Weights of a small GPT-style language model, trained from scratch on English Wikipedia.
Architecture: LayerNorm before each block, untied embeddings, attention and MLP in parallel.
Training: a variant of Muon for these matrices, 280M tokens, 4265 steps.
MLP neurons of a small language model. Each row is named by its layer, matrix (up: input weights; down: output weights) and neuron, and shows model dimensions 96-191. Each number is 128 + 24 x the weight over its row's rms, rounded and kept within 0 to 255.
After each neuron's rows, "fires on" lists the tokens most often at its 100 highest values on Wikipedia text that the model never trained on. A number after a token or word is its count.

L2.up154 [117 138 116 126 148 102 117 113 134 114 129 154 119 106 150 113 132 119 108 157 111 153  78 146 139 157 124  88 155 110 116 137 114 174 123 100 121 127 139 129 198  84 152 118 142 142  83 123 164 125 127 138 107 150  91 176 129 109 143 116 113 136  84 137 117  73 130  98 158 132 111 157 132  83 150 112 133 141 138 130 114 106 128 132 176 173 116 113 145 154 121 130 134  84 120 149]
L2.down154 [105  82 108 131 134 130 151 134 107 161 141  96 156 140 157 110 148 160 179 104  75 117 152 135 143 135 144 114 116 167 166 111 154  90 129  94 112 106 126 124 111 143 113 117 121 130 145 162 111 108 135 106 142 111 119 100 167 171 155 132 149 103 140 115 113 168 105 134 142 122 174 129 149 126 127 138  91 143 116 159 146 159 113 112  92 150 149 157 128 153  86 124 187 136 132  62]
fires on: "ations" 20, " then" 9, "les" 7, "ies" 6, "ions" 5, "=" 5

L2.up970 [132 111 111 122 129 171 103 104 181 150 125 105 148 152 118 126 151 133 114 132 111 135 123  71 151 121  93 123 141 105 110 112 170 129 174 133 146 128  84 138 124 142 136 112 171 146 160 144 133  92 131 131 135 169 142  89 122 143 130 170 120 127 145 112 117 132  92 144  97 119 145 121 103 162 149 159 113 123 115 145 126 145 106 174 113 101 130 184 164 133 126 120 168 121 131 146]
L2.down970 [151 136 138 146  94 104  97 169 150 122 109 109  88 119 162 155 139  82 132 123 132  95 141 139 136 106 136 126 146 102 115 155 147 149 114 154 173 122 116 118 141 135 157 136 107 138  83 117 137 149 149 148 123  91 116 125 110  90  88  89 108  96 135 145 127 162 104 111 138 117 148 112 143  84 129 127  90 194 130 184 140  87  85 123 112 147  97 117 153 181  92 109  82 149 107 101]
fires on: " species" 17, " film" 13, " =\n\n" 10, " bi" 7, "i" 7

L2.up59 [130 138 119 111 122 136 127 145 134 146 109 132  76 137 100 166 114 104  97  45 159 148 101 153 108 123 149 132 107  96 147 154 143 162  81 153 126  88 158 109 120 130 121 136 135 135 121 150 106 110 122  97 168 130 185 147 119 145 111 123 109 129 122 112 113 115 133 114 149 127  93 101  99 138 153 128 107 139 141 146 105 127 106 147 133 118 108  93 126 148 105 162 111 200 159 115]
L2.down59 [128 150 123 191 158 113 150 128 117 171  95 152  79 121 115 137 151 108 136 106 117 163  75 112 106  98 133 131 101 130 136  89 156 128 128 125 149 137 140 125 122 144 126 120 167 122  92 142 108 126 153 125 124  93 140  83 120 143 133 164 112 147 114 138  75 128 147  78 164 122 115 107 146 154 147 109 148 149  73 107 140 142 139 123 132 108  96 133 120 105 126 119 144 163  87 129]
fires on: "ific" 14, "p" 10, "hem" 9, " Species" 9, " var" 9, "ip" 8

L2.up189 [112 109 127 163 164 132 142  71 134 147 117 107 126 152 149 129  77 108 103 149 151 107 108 161 149 132 135 117 147 158 141 121 148 120 157 156 134 156 149 174 174 154 145 134 168 144  94 124  81 144 117 146  65 108 102 157 142  96 115 116  90 122 120  95 122 100 156 118 146 161 138 126 129 131 125 147 144 116  99 135 104 131  90 151 138 118  78 133 143 106 103  56 126 117 136 135]
L2.down189 [119 125 136 153 107 132  90 131  90 145  78 156 112 118 154 129 131 100 136 139 132 151 130 158 130 110  88 134 109 126 153 120 160 135 128 147 130 120 151 108 162 134 133 143 166 113 117 114 119 115 116 111 151 126  78 121 143 125 127 136 131 123 101 120  95  92 178 134 111 159 133 109 123 115 115 124 118 131 129 120  99 130  90 122 161 187 136 129 120 102 104 105 149  83 112 125]
fires on: " Cam" 17, " Val" 16, " Cast" 11, " Nov" 7, " Mag" 7, " Luc" 6

L2.up176 [163 151 137 140 107 115 104 108 100  94 156 166  99 103 113 118 137 121 156  99 142 122 121 115 142 118 164 139 120 159 123 133 120 164 182 156 129 108 125 113 121 116 133 117 103 123 104 102 131 121 132 135 115 106 143  84 104 105 118 152 112  80 141  78 112  93 177 141 126 147 130 108 145 114 144 117 121 148 107  67 148 141 160 131 158 143 107 167 165 133 105 135 152 141 167 142]
L2.down176 [135 106 130 128 125 147 159 130 130 113 145 106  84 139 124 159 139 111  90 113 105 133 178 147 160 156 164 125 105 121 120 159 129 106  97  72 150 134 112 131 134 132  75  64 123  68 153 118 162 113 127  84 147 141 112 126 131  99 143 110  73 114 150 149 152  83 138 137  89 119 106 109 117 126 140 131 141 141 112 135 137 116 117 142 132  95 157 139 120 118 139 128 118 147 137 152]
fires on: " med" 20, "ed" 19, " present" 9, "ic" 8, "on" 7

L2.up302 [144 153 130 122 141 136 121 173 152 125 104 132 106 107  97 149 131 145 122 104 110 108 147 130  85 159 133 127 137 152 144 136 113 147 125 161 108 152 112 160 128 107 148 129 132 111 124 128 123 133  90 163 126 139 154 161  74 120 102 104 173 109 119 164 169 103 127 174 143  82 148 152 112 168 129 163 119 159 112 154 160 155  78 163 151 101  95 130 178 123  80 121 151 103 134  75]
L2.down302 [127 129 124 129 153 106  91 130 110 142  93 149 132 114 139 152 140 140 187 112  86 154 131 122 135  93 165 147 131  86 135 110 101 142 109 145  93 114 137 103  82 159 157 132  82 135 137 106 153 108 112  80 155 114 189 109 102  96 146  86 116 101 107 110 114 129 142 131 117 116 153 142 155 130 126 120 124 110 107 105 119 100 155 112 139 119 113 137 114 172 138 142 138 135 172 134]
fires on: "ed" 24, " tw" 9, " long" 7, "0" 6, " Preceded" 5, "ly" 5

L2.up444 [153  80 140 159 136 143 107 156 129 154  98 137 183 141 156 111 151 146 103 120 130 136 143 111 135 179  89 127 116 155 130 117 135 121 122 122 115 167 133 154 127 122 143 111 148  95 140 106 124 120 140 148 145 126 107 126 124 117 122 111 147 118 119 168 147  87 126 147 117 148 131 128 115  96 116  87 125 123 134 173 117 117 121 129  76 112 157 149 149 146 120 146 117 150  89 130]
L2.down444 [157 160 136 174 158 117 139 109  88 144  96 123 131 127 130 126 146 131 140 162 123 103 113 119  76 130 139 174 103 122 120 128  74 122 155 102 150 124 138 175 105 109 136  96  97 118 114 154 148 146 132 130 135 127 117 134 148 171 111 146 143 120 149 129  92 132 155 125 129 126  92 122  98 151 125 123 135 152 112  98 165 137 153 110 146 120 104 124  81 120 125 167 166 118 165 124]
fires on: "%" 49, "ent" 9, "ard" 7, "fer" 4

L2.up663 [125 172 154 123 128 108 168 127 116 135 116 111 119 152 169 148 113 158 168 122 134 163 127 116 116 124 120 157 173 135 130 119  77 129 120 126 168 147 145 140 144 123 103 102 142 125 133  73 133  95 179 108  97 101 141 167 133 139 109 152 103 144 136 109 148 132  99 101  89 109 112 139 127 150 106 146 137 107 155 115 104 117 113 149  81 138 158 112 105 130 125 151 127 165 107 130]
L2.down663 [117 121 128 118 125 128 148 141 115 165 126 101 149 179 119 117 119 131 128 125 133 138 114 123 140 137 143 160 150 123 129 117 191 133 135  89 116 153 118 144 115 157 111 162 110 122 168  89  83 116  89 106 212 156 143 105 105 148 119 139 122  91 164  95 111 121 143 151 122 132 125 100 157 148 129 116 173 104 111 130 110 149 149 109 110 106 133 144 150 152 159 110 144 121 123 105]
fires on: "." 23, "to" 7, "ext" 6, "This" 6, " Succeeded" 6, "\n\n" 6

L2.up276 [130  57 106 166 126 129 119 129 168 130 142 154 137  82 114 104 112 112 125 121  88 120 105 108 129 175 153 127 168 133  97 114 142 116 104 153 162 159 122 117 147 122 128  99 120 123 158 126 119  86 167 102 149 150 123 139 127 132 115 173  88 145 155 134  78 148 118  70 132  93 108 134 159 107 134  82 117 158  79 131 136 125 135 125 139 117 120 129 160 114 145 177 106 119 131 109]
L2.down276 [116 126 107 119 148 128 143 134 140 141 116 111 151  81 112 105 143 130 103 134 104  95 127 122 130 147  60 132 138 172 173 133 110 138 122 117 123 164  96  95 156  91 107 137 168 123 115 139 140 123 131 120 173 120 119 112 114 127 162 105 146 126 148 186 139 145 113 108 132 133 162  95 132 111  96 147 138 102 131 137  87 119  90 103 145 171 130 126 118 145 123 183 153 199 109  67]
fires on: " " 37, " th" 14, "ec" 8, "ch" 7, "sh" 7, "ok" 5

L2.up649 [120 111 117 145 116 131  85 122 138 143 149 122 149 104 122 127 148 137 183  61 143 138 134  93 141 143 150 165 141 101 139 115 120 172 138 160 141  93 140 121 181 127 120 121 185 158 178  98 135 112 102 143 128  89 101 134 161 153  95 121 153 119 109 152 112 120  79 107 123 123 105 123 111  74 131 110 153 117 106 102 158  88 108 136 145 123 157  96  91 129  92 128 117 122  87 111]
L2.down649 [133 130 130 140 125 160 126 135 153  96 142 125 126 143 132 105  91 116 115 171 170 124 124 130 158 152  81  96 130 142 138 124 153 142 128 128 122 133 128 118  77 129 118 133 137 142 117 161 147  97 100 131  95 129 125 126 121 112 151 101  53 146 105 114 201 118  93 111 111 109 144 111 114 181 139 138 111 113 111 150 136 124  95 158 196 154  63 147 135 125  94 147 119 188 108 115]
fires on: "===\n\n" 33, " ===\n\n" 13, "T" 13, " so" 8, "z" 5

L2.up233 [115 145 117  99 167 147 135 136 144 124 122 106 149 135 114 145 120 118 133 123 108 171 119 123 146 102 101 112 160 117 101  98  79 127 181 125 143 141 126 145 142 103 115 127 135 140 145 125 129 142 128 142 120 122 120 145 113 163 146 108 151 172 159  86 115 139 143 136 119 161  90 167 115 124 160 136 134 146 134 116 125 101  52 108 130 105  74 104  80 130  98 113 154 153 121  79]
L2.down233 [102 116 116 119 107  87 134 118 117 116 141 119 121 103 128 126 100 140 143 136 151 134 107 144 149 163 119 109 116  95 134 120 132 121 142 164 136 118 132  97 140 124 165 183  63 188  84  90 122 105 118  76 147 103 122  91 131 113 142 152 114 132 149 152 147 110 124 170 122 116 115  92 141 137 121 126 159 147 105 114  71 147 142 153 137 149 162 138 155 143 141 169 141 147 143 117]
fires on: " it" 22, "ra" 12, "E" 7, "est" 6, "D" 6, " eff" 6

L2.up257 [125 114 148 145 127 153 176 125 152  89 124 151  98 140 115 123  82 162 116 161 114 105 108 107 159  96 178 142 184 131 137 134 138 100 131 143 114 167 130 164 128 109 152 123  95 171 137 134 158 158 115 137 140 123 124 105 136 149 149 117 169 154 106 139 132 109 139 108 121 142 113 174 134  85 103 160 122 166 119 117 126 109 108 147 110  91 122  96 103 152 137 139 133 155  79 128]
L2.down257 [138 122 137 126 165 142  97 111 138  95 133 153 136 159 129 110 122 113 157  90 150 133 134 142 147 154 141 127 132  66 120 154 140 113 167 103 122 106 101 103 132 172 134  92 164  78 143 130 140 122 107 117 137 141 169 111  93  98 129 145 148 114 130 122 128 152 134  92 115 138 107 157 111 173 123 118 126 128 199 123 148 114 115 116 141 107 130 136 153 174 124 127 153 136 126 134]
fires on: ":" 24, "\"," 12, "t" 10, "):" 9, "(s" 6, "v" 5

L2.up745 [141 106 115 136 100 105 110 109 139 142 147 111 158  93 152 106 105 129 157 132 137 141 141 162 199 109 137 132 107  92 111 127 127 111 126 148 139 135 119 118 102  99 150 112 137 149 125  93 187 117 126 124 104 127 167 120 141 127 131 137 134  72 187 161 125 180 141 118 157 128 122 127 116 113 166 104 150 139 105 107 152 136 188 123  70 138 145 116 161 119 126 111 166  65  78 156]
L2.down745 [148  96 108 134  99 112 118 169 114 107  93 164 118 177 156 117 139 175 127 171 102 171 128 145 145 154 116  95 100 139 124 132 133 105 100  67  81 128 115 166 147 143  99 141 134 103 121 157 145 139 107 117 110 124 145 151  99 136 160 135 128 100 150 146 151 146 134 132 131 128 120 181 109 124 127 113 162 137 116 145 124 119  89 130 150 134 130 138  73 145 100  97 100 151 146 150]
fires on: " for" 24, " of" 13, "ased" 5, " new" 5, "ue" 4

L2.up850 [ 87 113 131 109 164  96 114 112 149 118 136 137 145 107  84 111 100 167 121 149 118 135 141 118 158 116 144  98 148 108 109 134 115 174 113 135 106 147 119 114 145 116 110 105 111 123 112 135 101  95 180 120 154 122 105 112 106 190 138 106 140 131  82 136 114 117 117 146 126 130  48 153 160 113 124 163 153 109 110 104 180 163 112 145 165 112 116 133 127 149 132  92 139 152 164 149]
L2.down850 [125 150 136 100 142  87 103 111 122 114 125 145 117 155 107 135 137 121 121 144 109 123 124 105 151 163 137 122 111 127 138 110 145  72 162 112 118 146  92 120  95 144 152 139 131 175 132 107 105 107 149 125 130 120 129 147 188 127 104 107 142 127 169 132 110 106 165  95 116 120  59 101 145  91 106  78 142 145 133 102 115 115 143 169 139 145 137 135 160 135  99 137 106 126 101 151]
fires on: " and" 25, "ly" 20, "ic" 12, " than" 11

L2.up501 [112 111 143 105 103 132 132 150 118  99  69 124 131 134 114  99  96 142 106 125 141  93  83 159  80 153 165 158 127 112 149 179 145 105 112 149  86 130 112 130 137  97 148 110  81  67 103 108 136 134 105 164  86 141 100 149 151 168 141  97 122 131 131 145 141  99 134 140 124 103 127 127 143 132 125 135 154 154 116  96  61 128 121 147 129 111 110 123 158 138 147 178 110  99 121 107]
L2.down501 [191  87 115 153 119 156 123 125 156 126 142 123 121 103 115 110 136 161 122 137 139 139  87 143 142 112 138 117  91 107 104  85  83  70 105 154 129  85 149 130 124  94 146 179 139  94 108 134 179 148 120 126 121 118 161  76 108 136 115  92 143 117 120 114 165 118  93 111 131 167 150 154 135 143 150 109 111 103 159 120 128 120 127 104 126 116 121 105 150 116 180 141 129 146 115 139]
fires on: " res" 36, " acc" 9, "ist" 7, "ed" 6

L2.up456 [125 149  91 107 123 118 105 119 106 151 109 120 156 104 114 143 125 128 149 145 131 145 116 111 115 100 102 159 149 115 130 164  65 135 111 100 161  76 152 130 102 139 143  92 141 132  89 119  99 129 106 128 160 123 135  93 139 174  96 155 170 155 132  98  72 133 120 133 142 146 150 169 172 169 121 135 119 129 140  95 109 155 154 126 133  97 130 132 147 159 108 141  96 137 151 105]
L2.down456 [172 159 124 161  92 157 114 110 105  95 131 126 113 126 121 123 102 137 115 110 139 127 158 120 157 130 132 167 164 161 154  97 112 150 126 131  93 130 126 125 100 142 147 169 117 184 129 129  98 124 176 139  95 107  99 119 139 110 171 101  94 136  94 183 138 151 157 139 171  82 142 102 137 124 134 118 122 149 114 122 133 100  93 135 128  95 161 117 129 147 146 116 107 111 134 142]
fires on: "0" 38, "c" 9, "8" 6, " Gold" 5, " a" 5

L2.up466 [139 134 125 123 135  50 140 158 132 144 103 141 133 123 158 137 115  78 121 121 157 159 130 137 127 112  92 158 146 181 151 126 141 130 115  79 157 125 143 111 112 160 126 149 120 141 148 136 110  91 124 145 132 125 145 143 139 144 117 114  93 103 131  74 147 184 136 100 130 111 157 148 132 141 127 150 150 116 118 114 116 122 146 140 139 150 165 105 108 133 151 157 110 164 119 135]
L2.down466 [105 159 137 124 157 110 146 141 121 118 130 158 131 122 154 106  75 166 129 154 123 158  84 127 151 114 175 127 116 142 131 151 125 178 164 150 104 108  88 105 179 125 120 125 120  92 113  98 158 110 103 160 127 142 102 103 128  95 138 123 124 156 143 146 131 116  99 150 147 129 117 133 145 109 130 119 136 136 137 168  92  70  78 121 109 166 156 100 100 136 121 149 106 138 140 108]
fires on: "il" 13, " land" 11, "igh" 9, " office" 7, " hold" 6, " kn" 6

L2.up187 [120  91  90 128 144  74 111 134 154 115 111 102 134 139 115  99 133 141 152 112 133 124 112 152 117 106 125 106 127 124 108 140 104 145 107 141 141 129 160 145 132 136 129 123 158 134 133 138 140 117 179  94 158 109 108  92 118 126  75 166 160 102 137 199  95 124 133 110 154 113 156 129 136 109 122 157  97 127 133 136 123 158 115 120 138 165 166 121 119 130 129 181 125 116 127 152]
L2.down187 [131 120 172 169 105 125 139  68 177 140 135 115 130 132 117 150 143  84 106 175 148 142 124 155 141 126 156  99 130 126 130 120 137 115 152 161 117 147 116 128 126 127 146 114 156 136 110 130  95 126 119 123 125 125 140 108 117 144 170 151  86 132  81  89 112  93 172  87 122 116 132 151 146 116 144  95 137 114 123  83 113 109 158 175 128 140 120 177  90 129 141 105 178 140  83 126]
fires on: " (" 19, "ic" 18, " =\n\n" 14, ":" 8, "n" 6

L2.up206 [114 103 174 161  89  89 131 125 149 159 174  82 120 120 105 140 119 111 173 101 129 131  88  95 141  90 132 127 129 117 116 135 162 139 164 142 129  83 170 145 152 143 174 141 121 134 120 130  82 115 153 112 158 132 125 166 141 100 132 129 170 107 114 106 120  83 193 160 140  92 131 133  95 107 142 179  79 140 148 156 123 115 134 129 121  84 118 183 121 144 138 120 127 161  93 134]
L2.down206 [186 129 112 151 102 136 138 114 101 129 135 190 122 158  95 113 181 110 148  87 120 118 145 171 144  99 101  93 129 136 147 143 144 101 131 155 125 134 120  85 119  92 116 135 122 156 134 100  94 103  97 131  80 103 147  83 127 143 101  99 134 129 135 111 156 150 160 128 115 137 140 141 151 134  89 122 117 119  96 144 122 130 186 157 170 108 118 144 151 175 172 106 129 180  70 152]
fires on: " career" 13, " known" 11, " late" 7, " ac" 7, " successful" 6, " debut" 6

L2.up1079 [103 126 111 144 110  92 141 126  91 148 179 127 101 154 138 142 165 133 152 126 111 103 149 104 111  95 137 126 133 144 142 112 113 106 164 105  88 145 119 163 132 110 149 144  78 100 113 106 104 114 151 137 130  95 145 150  92 147 106  82 144 176 176 124 133 106 140 123 124  97 143 140 131 140 154 129 134 140 144 108  89 148  98 152 133 139 113  86 108 112 136 107 108 122 127 130]
L2.down1079 [128 134  71  59 161 112 154 119 137 128 134 108 101 106 129 155 135  97 149 130 185 159 119 143 168 136 141 149  94 134 126 125 140 156 132 129 144 141 130 113 152 128 119 168 123 162 107 103 164 134 136 121 123 133 132 120 150 114 111 128 125 142  68 158 121 126 144  83 120 131  94  68 138 101 105 109 130 136 121 145 187 160 139 123 143 135 169  98 129 135 115 126 139 131  85 110]
fires on: "–" 23, " offic" 12, "ert" 8, "att" 8

L2.up366 [133 112 128  61 136 143 102 149 102 152 102 109 132 126 144 108 196 137 101 100 108 146 126 156 133 167 122 101 158 139 172 139 116 158 145 173  92 102 150 144  97 120 115  98 124 134  99  89 164 160 118 108 143 144 131 140  91 144 117 155 143 114 157 180 153 107 132 135 124  91 129 158 135 148 103 146  87 135 140 118 112  97 133 131 127 130 143  99 125 131 148 163 158 148 134 107]
L2.down366 [120  81 159 179 146 157 110 158  92 137 143 130  88 119 180 142 123 107  83 173 136 148 136 104  90  91 132 143 154 105 149 154 160 110 138 137 134  77 113  84 122  97 125 116  96 169 114 117 163 164 145 113 114 161 156  96 113 126 156 163 124 108 132 123 134 153 143 135 114 107 132 103 125 103 123 151 144 174 107  99 104 181 193 121 149  73 122 146  82 137 105 128 141 142 121 120]
fires on: "oc" 31, "78" 8, " prim" 7, ")\n\n" 6, " role" 6, "ign" 5

L2.up726 [ 80 121  79 120 134 117 126 138 140 123 125 143 111 119 122 144 136 134 140 129  96 138 150 146  84 105 154 135  77 125  89 115 150 159 160 131 126 150 135 108 113 103 109 153 128  90 170 123 128 153 142 133 114 146 130 140 158 161 139 120 101 139  92  83 136 119 209 124 118 104  96 156 105 154 146 147 126 119 102 132 104 167 104 138 156  87 118 171  95 188 113 148 123 154 131 145]
L2.down726 [119 130 139 111  87 111 169 130 139  91 127 124 181 149 112 132 103  80 149 133 163 109 124 117 127 108 129  89 135 123 131 163 139  71 134 118 115 107 109 134 150 130 152 119 137 139 159  77 162  92 120 124 138 165 165 100 108 110 169 159 120 118 132 147 121 166 110 153 125 131  95 133 181 135 115 132 188  83 142 155 129  84 138 139 117 152 109 125 130  96 143 149 119  97 126 142]
fires on: "n" 25, " +" 16, "id" 9, "h" 5, "ren" 4, "es" 4

L2.up602 [ 87 121 164 140 103 107 133 119 165 135 139 109 126 110 122 119 111  91 148 174 127 111 132 179 117 122 114 151 108  98 101 123 145 123 138  75 108 151 116 169 112 140 143 153 110 151 128 134  69 189  99 116 134 150 120 118 117 124 151 140 148 144 125 151 149  88 118 134 116  98 154 155 144 152 180 122 173 167 135 122  98 125 159  83 140 100 119 141  75 124 131 139 135 136 145  80]
L2.down602 [108 120 139 107 174 121 176 107 123 140 132 154 176  94 152 120  95 147 155 146 134 118 132 128 101 151  91 118 148 130 120  70 113 150  89 108 189 124 110 166 129 151 165 163 129 114 162  75 163 112 104 144 156  97 156 132 164 139 100 124 160 103 137 167 109 103 122 121 134 146 114 117 114 108  63 136 124 130 140 133 115 136 143 143 121 124 102  75 102 126 162 113 145 143  95 116]
fires on: "ol" 20, ":" 17, " of" 16, "ust" 9, "od" 8, " =\n\n" 6

L2.up1101 [108 121 109 135 182 128 159  76 163 134 101 136 128 147 116 130 121 167 103 122 154 111 126 152 148 144 122 109 140 129 134  95 130 133 178 102 147 103 104 169 168 123  84 144 146 100 119 171 137 168 131 126  99  86 105 160 145 128 136 144 125 154 138 105 117 116 134 132  98 142 130 108 149 132 145 101 139 126 114 145 128 132 100 111 132 127 116 114  95 130 170  73 132 132 133  69]
L2.down1101 [152 124 120 118 113 175 132 127 150  90 123  90 145  73 117 119 117 143 129 130 125 132 177  97 138 141  98 136 112 125 119 102 135 177 135 106 141 128 144 157 131 164 102 133 110 129 119 129 104 148 127  97 156 103  68 118 130 132 137 148  90 178 118 136  97  89 107 157  99 108  82  91 118 119 145 155 154 108 180 133  98 144 132 145 110 139 161  87 127 146 145  85 135 103 131 151]
fires on: " there" 40, " ind" 9, "ros" 8, "ra" 6, " ro" 5

L2.up149 [142 114 147 163 120 127 138 146 100  90 104 153 123 147 132 116 114  94 144 158 115 105 131 144 109 158 115 144 130 129 123 163 136 143  98 143 150  97 163 118 135 137 137 174 147 196 118 127 145 117 153 137 138 145 160  63 150 119 136 149 141 161  90  98 134  96 108 116 161 127 149 156 135 135 127 135 142 135  84 132 112 111 126 131 142  98  88 101 168 145 102 113 135 118 159 160]
L2.down149 [118 127 139 107 124  92 107 152 140 163 123 139 158 167 146 154 120 137 123  72  69 112 106 119 113 173 119 131 134 120 147 116  97 116 153 152 179 140 137 134 155 160 129 125 163 122 151 123 143 140 133  93 137  80 151 145 124  96 141 172 111 124 165 115 101 111 137 132 128 179  97 120 137 120 116  83  91 143 118 111 162  95 129 148 166 133 184 150 139 140 156 138 137 134 112 122]
fires on: " |" 27, "\\" 9, " On" 8, "{" 6

L2.up515 [ 98 109 128 124  98 159 127 122 114 130 129 189  81 156 101 128 143 127 122 105  80 117 136 136 132 129 134 146  86 129  97  85 151 161  96 126 155 133 163 194 145 180 111 139 170  98 129 144 139 119 115 190  83 117 124 171 132  98 135 147 173 166 109 131 172  86 113  94 151 106 133 127 144 138 125  99 139 144 108 116 105 104 114 133 134 146 135 118 140 178 130 150 117 109 174 114]
L2.down515 [191 102 149 162 110 116 129 144 124 146 126 147  95 152  90 125 135 141 121 138  92 155  94 116 125 120 106 153 141 129 100 102 168 175 111 141 187 150 102 117 141 126 115 163 128 120 115 121 142 137 149 128 125 131 145 152 107 133 104 130 183 106 134 119 141 159 125 104  90  96 148 148 108 112 118  83 138 128 142  91 130 108 152 120 118  93 135 125 158 140 142 130 129 105 151 123]
fires on: " by" 35, " to" 22, " with" 12, "uring" 5

L2.up615 [138 135 143 132 108 115 112 149 122 154 108 115 133 137 101 122  99 130 113 160 114  83 120 130 149 103 129 139 127 113  75 114 163 139 127 134 143 130 162  88 153 133 133 129 154  87 123 131 148 110 112 149 152 146 166 133 108 136 110 150 115 132 131 138 124 151 117 159 139 103 149  74  81 118 147 108 139 106 122 104 150 181 147 130  95 139 104 102 119 102 113 120 165 133 159 122]
L2.down615 [ 97  79 136 121  79 106 100 132 106 129 133 110  96 127 144 180 118 147 105 118 117 114 121 157  76  94 140 128  92 128 137 150 101 122 159 115  82 137 137 123 126 117 132 114 121 100 102 121 169 155 114 107 149 145 133 102 122 128 141  92 111 129 171  87  89  98 118 126  89 127 130 152 147 138 127 150 130 176 141 131 129 110 161 150 121 111 154 118 159 154 146 144 108 111 102 110]
fires on: " conn" 15, " comp" 15, " exp" 14, " surv" 9, " ext" 8

L2.up362 [122 110 109 143 147 142 137 104 125  92 137 138 137 126 103 117 112  91  96 144 127  88 113 140 104 154 115 148 147 132 104 126 123 113 117 115 115 139  82 143 146 103 164 164 170 101  85 124 124 164 157 106 161 125 126 123 152 115 115 118  69 129  95 102 116 136 125 173 167 190 115 151 133 134 141 142 153 125  74  97 115 148 105 149 144 133  98 114 115 133 123 115  89 171 125 163]
L2.down362 [111 168  94 140 148 133 125 163 125 170 127 124 108 157 145 206 126 132 111 126  81 137 109 125 104 112 129  81 102 154 113 103 150 102 100 100 157 144  79 107 122 132 121 104 139 158  93 154 124 153 118 103 120 151 137 110 135 103 105 110 125 137 172 115 112 118  88 175 113  74 147 141 154 108 106 132 113 143  89 138 120 127 101 105 132 145 154 115 112 139 117 162 137 171 196 154]
fires on: "s" 33, "g" 12, " |" 8, "mp" 7, " who" 6, " /" 4

L2.up812 [107 131 103 116 102  95 155 110 130 124 109 120  88 112 135 118 119 116 126 126 112 110 114 166 117 103 120  57 145  94 107 149 143 130  74 136 146 182 128 123 131  92 139 128 148 139 142 109 123 138 143 154 124 100 127 131 157 110  97 105 141 156 115 101 154 134 148 114 161 108 154 145 152 136 150 120 147 168 143 146 134 112 108 133 115 119 136  85 152 125 166 125 125 129 116 117]
L2.down812 [124  99 103 133 143 149  79 162 124 170 143 141 129 127 132 104 142 148  97  95 125 116 110 101 125 131 130 115 143 171 152 113 113 141  89 133 103  67 138 134 128 107 163 147 165 119 161  91 146 170 118 110 136 126 136 134 141 127 136 142 103 157 167 118  74 143  72 102 143 163 113 119 120  77 158 122 116 142 132 122 136 165 135 122 157 166 150 142 137 160 151  80 136 142 125 129]
fires on: " this" 19, "ing" 11, " those" 9, "es" 9, " these" 8

L2.up58 [124 195  77 128 175 124 100 113 160  99  92  71 129 118 143 143 138 157 141 168 137 133 131 121 122 124  99 128 139 141 116 136 118 152 115 132 111 150 143 128 153 134 114 177 157 135 138 111 150 112 131 121 138 152  93 164 127 188 129 136 148 136 124 150 142 110 154 150 131 138  84 149 126 110 104  58 131 137 145  99 116 137 138 136 109 142 148 117 119 103 124 115 116 163 120 138]
L2.down58 [ 87  63 150 143  92 126 138 153 130 135 121 160 117 156 106 153  86  53 104 133 100 116 131 169 111 138 136  99 119 129 153 115 147 141 164  84 117 119 139 128 143 115 135 115 127 143 138 109 121 146 162 112 111 130 127 114 159 113 141 110 101 196 127 109  80 122 131 114 141 169 120 118 134 134 128 159 156 131 136 135 111 133 101 131 109 122 138 108  89 178 151 156 144 103 141 105]
fires on: "ry" 26, "ore" 7, "t" 6, "ag" 6, "ind" 6

L2.up729 [115  84 148  99 131 117 136 146 136 124 162 125 126 151  97 111 170 143 133 105 117 164 203 112 101 144 113 122  90 131 107 162 138  87 127 175 105 110 105 119 124 114 102  84 108  96 117 113 130 107 136 128 138 137  74 131 126 104  98 124  83 142 133 167 151 128 125 124 150 153 125 127 132  78 152 119 188 123 137 111 126 133 108 138 103 142 154 174 132 110 122 107 107 111 150 134]
L2.down729 [113  95 148 159 124  93 133 121 114 137 137 126 141 118 150 138  95 120 102 154 156 171 113 111 174 132 113 184 108 153 134 141 101 155 115 136 120 144 137 140 140 157 136 138 138 165 128 145 142 180 109 161 166 142 117 151 130 124 125 161 164 102 124 145 113 124 127 138 115 127  66 152 141 107 102  78 102 132 116  99 139 163 145 112 102 157 129 122 121  92 156 120  94 111 152 147]
fires on: "ab" 30, "ob" 17, "9" 9, "b" 6, "umb" 6, " to" 5

L2.up529 [126 153 118 129 173 118 143  85 128 107 148 111 108 158 132 138 134 113 124 170 161 153 134 110 151 130 126 150 121 119 132 137  86 129 137 105 114 149  99 110 145 129 169 139 148  95 132 112 157 134 130 156 159  74 141  86 171 168 156 121 136 139 152  90  77 118 159 109 126 119 115 104 174 133 129 134 126 139 141 108 167 161 115 148 124 148 152 122 151  90 177 103 191 140 158 146]
L2.down529 [144 155 147 122 156 130 156 111 111 111 141 147 123 100 125 113 124 140 123 155 107 182 112 178 160 191 142  95 131 145 106  92 132 164 113  99 139 138 139  82  99 102 118 120  93 122 137 117 119  72 113 126 135  47 151 107 148 138 141  75 110 109 127 125 102 102 130 125  86 127 100 101 109 115 119 129 120 165 123 155 165 139 109 140 112 135 102 120 100 116 153 169 153 140 113 115]
fires on: "un" 28, "re" 18, "te" 11, " Per" 5, " Pro" 5